From a checkpoint of a small transformer trained on Wikipedia: rotary positions, no biases in attention or MLP.
MLP neurons of a small language model. Each row is named by its layer, matrix (up: input weights; down: output weights) and neuron, and shows model dimensions 336-463. Each number is 500 + 50 x the weight over its row's rms, rounded and kept within 0 to 999. Numbers have three digits each.
After each neuron's rows, "fires after" lists the tokens most often just before its 100 highest values on Wikipedia text that the model never trained on; "fires before" lists the tokens most often just after its 100 highest values on Wikipedia text that the model never trained on.

L3.up2927:492517536518513546457482440536555473534474588516541512604469503596493477563564539566659484512490423496459452478502474502473450563543514470493465526457499466543506501482414502478397500524533490514450477416542491507467415449514428453497544519580429387542501564395573515415617425429453427584544541514474497507495533508503560541457498398562665521442517481502419452540403509569510549414468
L3.down2927:545443525535508557510434391433466521515488525567552556433455515481537485485469395663469559528487518504464443480557471511563568464559472504476460471459463411450455451543524406551506475506472473525529625470569532467536478503588509538469407520522510557487553456478487465492507516499456482576401502481477497520504460477487465499535576470593511563497563552490444459506390433567551502622587
fires after: " |", " the", " Liga", " Baseball"
fires before: " |"

L3.up2165:491490427491562550470502469533541496407471490568536453593531464478600494487570547540515495592534397483559517477522507536593477470494509472433525486435514439503386506482437585385458399519583558436563430520439482502499424445486447474525440462508503489522528430456547474425464462512563442447499523527449481502475510591555417533466548417479467541547450522524470415400523525507520459520497
L3.down2165:503459495490551563440477559469531470484468505461495450463441474559495538527501436500463440533531487495497410453489477528535416412486407463470421415427486446385506543482540520497466491518576536443476502458587553501490551554490494554540563523474410514498470470349561623474588568522426530520357541450454505457479505478447547433478466399437468491436402511494550484537504454536540481519516
fires after: " |", ","
fires before: " |", " he"

L3.up112:501519568511387426516497537541518495536547433510479457567491448497508477466459373512488540508490495520532413495423514478440444560396464389496374512477501447524529544499512491482439515519452586429516513407436592495477556525499538553580426518484468521506532520508553480399489516430455441554489454554580547473451606449516517526403588477512453463459428484459530491603525517412517415444515
L3.down112:556468443616534469419503418452482522543520507525507466485516500540465561371552529555507532547546489430411381539487547552489459555447610593561464479587511463449570507442565447464449467541454498459539496457510536598428492504576581475555374573478459449439434496505490478458531495547514495543559532519543443609504543445436416537414520456387498482473438585519520505488521436462496523439506
fires after: " |", " the", "rian", " States", " Louis"
fires before: " |", " of", "\n"

L3.up2859:503474461551436541471455526468445556461410562530594493529564510451490486477380535517492498470558567548626463557564518552496409466512466456544537552465442448487479586530446585496488431493604480550506455468449541498452523429440336464522470501506522469511443436454436542499516539556539463517417540486465468472537484461470470520446463433507505513436555557577502456554544647514496469481499
L3.down2859:562484507548499636448522458642564583506531431643535496536448533510469514510561501477526549481519535479521527421494543513479436529402460526518503470497526511544503546524513538509568485449540433545505530414460581478455461476515543376485544493509443649544466631525526509559500440476523472502511545481484555534477512547506533538486601468513458464447513465566402508484564469530500496567493
fires after: " |", "|"
fires before: " |"

L3.up405:472463567455529440473454560537501412520495546402531510555517513457471430460481502466468509520526519573552477527517556530528491521480527560517486452490490527503514478398521525502468451478520583447538524432502517576482545548478475351519444478461548416522483468473491554396556407431561492552534462535471576527554503513463433446472571510464407492417555517500580449432540484373547530391420
L3.down405:558438471529442484479502626656451436451510539492509525505541455500462613500559468530444477580465530497511488520564494452467451473429607551429550508444490469453458577478613579508538477446541485462575546414467566432512546502495456551540584533468569518516498471440486559453505412424529538500497509513579479494505534505486486567609448599484590583503518529486576523563522513526525570480512
fires after: " |", " round", " Round"
fires before: " |", "\n", " Lost", " Def", " the"

L3.up1530:558487615390478484547517546499507415513509572480516497537469533508479482486501548486516463473452479475475500459522499517563499469562583510419548485506473603504499453435589513514497555433488448495521486549381434528521499539501432406441506447444522426485513589469499504506446449514543423472411502466472443581558451453498428464489541569513451545482441531496451492555427547565407397340503
L3.down1530:509512417548486476443542486523533516588432462572490561474528462568457551474559380498521595498524411445511530517399490508540470480506529598501544511469536551518557540475535515409488389520587536517453494530545434508386481493504490539517470517536511562516518498494464456457520474552531458457560521506494558534517433541414568532445564552482565434508589543437387519445567425476446564454508
fires after: " |"
fires before: " |"

L3.up780:449575494556496431578477590421573564442503444551527439527476455569474539412525464498506556443365503552447589482495513495523502506501540501580492549454533620474344523498594476453593483502535528486523432480441443484442431533420454442584480538525449551450500480500521473500500553490440535549505505505565466500471452476483527545434471462510448406560473472426582491446506530540458465582426
L3.down780:569523480465416423572511407400555505531475422516465452479606423516474511495430540509455468598451476427554530540531558573532432529493447458588487551481495588535517539456533525466517437437496426435524425483536483426547500439467474446463437430532543548465497349541587405538611478481442492467471581478566538417477490520555522550493483494513429438562516468469415504499468487532498508493523
fires after: " |", "|"
fires before: " |", "ed"

L3.up3465:532470540578397501576435477462478523488521491458490502468485507493515555503513514531511504477432473549477510567533493466424524455513533444499410492493550535508424443472479514426475534560455459414621490511501501455464477537510448502527489473495495487512574544529519598532549597513534498608523481602498496516505546461476437509394467444575485468473437540462579478497538564555537445437541
L3.down3465:482391353559509528471510492525496484503516529534452531519579498509443422511443573518498544494641481466479578569449453536478521430500517505504508509521566529412513557496381489540551469569435479455566524459542391446569558424571521486523437544530495454453446453528591493532559550526617499490530559506526420534474505495501545481433557457493481519547563498421579506496534485551498508550439
fires after: " |", "|", " W", " L"
fires before: " |", "',", "–8", ".9", " (2"

L3.up3548:537506517534552520610495614451561587505523534452494537632523621511552421467415488513495418478467428563526573474570505513505499587566601559491402428448517451489489487482505518423554526490464463504554514530449412490461578512577455504503431328626435583491537483462551558459508506503480446541464518508465418570417557483492552535485504444547424521440486488529509418553443520542545468521551
L3.down3548:459516482543469533554483530536622588502605511526522565447547443478507384576447465566509499478649466478501456455493444547479488583517494465474512490516526454356522625435508536452535511454449592597505431492508421465462447530430475499555446502561431618544505492474505435501478478429541456500504480459486602447524522506469595460486467507447400553433530448523446533494566459461534537579480
fires after: " |"
fires before: " |", ".", "+0"

L3.up864:479540498551480522536430551440487461566490500531534491491543588528549442495519496582548468464432459503464507518518461447398547460592462509411430482426529530549481535474486574429531471519456440453501485489546527526425477599481545393510488584580642450498382489482489413483436505463565483556524459560422613445428504560453557441528576482605496461566364440587534449492463539475447420514435
L3.down864:531514563584507464507481447513449519542526458465488496558457480544553501427528493557562432482530494505512552443472479474485554436512500452587420477484446436560434441527542563411477579499503450428449531490484490535503573499476496561560448508466574540488509479466521519441530494430553517506490440421488468467484485465500484533572534522560521486518429599557555478551466535468551483496514
fires after: " |"
fires before: "|"

L3.up1702:509487518519453543487473453439485598462482547540487447430380481491437573490538518516546453476456474543440523472483580397519482505514417530541393526369503499508580546443470441522508477475530505540485518546549575491501449453511450444574526460562535505554471487459475439412542538454457591489546597508473478611524480530440500518534534473436523454425511475534577536496461471481485539525569
L3.down1702:545435551509573517418431560502452495536535489555450585500454564507608501493459540507587407503499491495538500515504421432509461526478408490538463499372549527534433478436476428487469526461475554528570499530465592525528549482405442382539444503493432629460533485555582500522510460462496475509471463462458497544491494500540479502545434505410486440438465518428483502551461529493519520463428
fires after: " |"
fires before: "|", "\n", "-"

L3.up3762:603601571509513501544527513440465414573457528412490492545484505514443500432404473493518474499454572551486424412515428578395434431601554548549438389534486550492440501496511603498429553500505491503527489504509555490445518483574428510511491453465494437504486553532564576537561411622510467450508557515529486532518548579504462461555538509493548467453438596558638430448447425484550524427544
L3.down3762:505462403499488517457488437639571593490551448491482511411423469458478529568470403602475517492492473492551571384499423434532484529561523571534510515613420498412519535531444491548482539554443543549481375484546395422536494492504588596601536504437498514474451467493539516539481496441492507500446482445453523610503606497550562440502401496458469420478517480502493501408491438496472494533501
fires after: " |", " on", "|"
fires before: " |", " January"

L3.up1146:570460561511400524501553532489487448480501535525537451455379485558536580539572513551582504451455534504394520428493589457524476469422443456529544483453520487499539520466558524503494438525533488466456506521539481487468555568406397468570468493524394503491446548468478472413583519484489450498550485543412480574465531450495415526502516531505504426518530586472553435500483606504476411539422
L3.down1146:493463546515548472512498489543475465469508485560488509423471529511552530498478540540463420487518474435531528463510471500502520533519485435525536599491564494501481514509549535473478528450488504478514468466511474525488567419493528468591469588506500512477541524503500490424466558475492471516476460486459505493539496405535436476495527514453558433452514488477542458565543499540516484535519
fires after: " |", ")"
fires before: "|", "-", "\n"

L3.up2133:507527559491422423586449571441461560479509522427568484513451452526490496417442425493543550538535568585436529534535427562492455464503473421466458528530539490489418482466555546500508474559514510455485426453450572411498563474533432537525510548515534520469498483473507549480488470552494413483450475494477444469528484430551576442485530448523521482487574607451422418518458610402559503449552
L3.down2133:528545428541389425547555426517508503446563486490511378566484440542540522562472424446540497520360576509508523513424527465503535472484494571565457535501576536369479523529438434464606595539500506465511443525508552521469566421552484482462583646457494515494493478570500453488482563489477485530462615532498578445485407519532494451469438479479549495523512495519476526419501439551584492532444
fires after: " |"
fires before: " |", "6", "8", "9", "4"

L3.up2975:547548531481532544502517470414526495577631570516569504473497551444569544482511444615496511534446480475477476482443611529478529445524509459549436418529486489430377417438514552460471527466517488490496575508420511466489520480500451455534424494518524532581517389518477571409520618590489443491463433435564478444473538476548500474460521413508521515463382589472471559512528594369521512410430
L3.down2975:433529461474587638449460507479459475469476561441446526524397457513495498515571610502459560476589540503558516567447497436492478482534534410516452500544599532421455516419446471564505524505493467443576551459510529495521420511432501482553444515515429535463471582511571470384545547503517636513537503519536590485471449520478509426513501447353506421468517484549359576563452515531483476519507
fires after: " |", " W"
fires before: " |"

L3.up1584:523489444492531556525389489596581551542402446581553497529485478400553467505587426476602455440538450545543476491505485540529543548508490485484440505493456470512492521514487594421410449523506587553488523546502457525482541468477529507513513461492475488546459553545540480472462455453544402523561563523556563582462508450604528489550492465528442473616471545523419488476427607531502516554529
L3.down1584:472460451502543505506537385490511477463516515447514531539496529466588489474565572473471497492461498447428496484534479532615433513521493553509441438532467484455470426526419465514558529478537489496508486504596530586547395489524465478471456403493551423485581517532540576480549481412478476471453456528448515499604549521528455457578562459507405458504527516488497545492480522469632564541495
fires after: ")", "ologist", " footballer", " player"
fires before: "-", "\n"

L3.up1258:510437547495448512485532505510491542389575593556575539594537459485413457453606486532453518564513505482482498576458515550529442464399507561516491561484449480551460396455502493522488482541544549481522481476521515512514543420448483381549460457446471533525462593475529683421542458455345452503437501429439434469565589497528551498447458459540431601394495419591523434469475515508544503472554
L3.down1258:540502543495411544507517496542512528536523436557526502549479474443461633604528480573467499536516447446415487537533528461490475594535416518553496571485502563493492527462442572513540535495496450559431502473527446543464478570505511501506560507499526573396513429523513451449510456478486559487464484416437484425525548462562495495463530578514469461478547507449477536511446505496471453479457
fires after: " |"
fires before: " |", "+0", "+1"

L3.up1695:467528619528511597566491512498546478483551555538467422466513492474448551517529506623521478478487561552507521466487468545474477416443434526493357504471482558529489435562492549555485528482399531421582588509503491491508564492417410431466539446520571423480525496503458504427452463534526536505506484449562525446483544505540525485467470473486492554465536582474492469528470528527493484455593
L3.down1695:524479525569578517543465455454485541505512512529572422523542448532584503444557419464459451614540513499442463544482536485471570506579450446511550546532535499450505413473411351514441509473558462432541535490429470413485485472550471510570574519465483544457486584531523432487530536417492473490482500461514521507427437520555538494528533555463536529581541459459480527442527599442481458471470
fires after: " |", "|"
fires before: " |"

L3.up485:453429428408438504457496427534574562448575507480487528475459517533470449500569466508547546477438477523575492493549527526540452466573511517475508439473441382510536570511431517552474409487484697520435463431464480588473532558426473496471513378540484474449466430469463640422478508431411480586564486422557552637528502421513523516495476388428507462532459505444498603572480546579456510488459
L3.down485:453488413500485522525470417569565496456515496496507484421549611495560411505521539455449483525518491484431489450534515462537465539487443456523472514622657487480489568516332525550533535519429469544424513513446467539516539532483516479540562433524514486548534534615469552543618521453397545434490523470497524396550453457505557577556478483478525505514528472521536501470425450540620485460550
fires after: " |"
fires before: "|", "\n"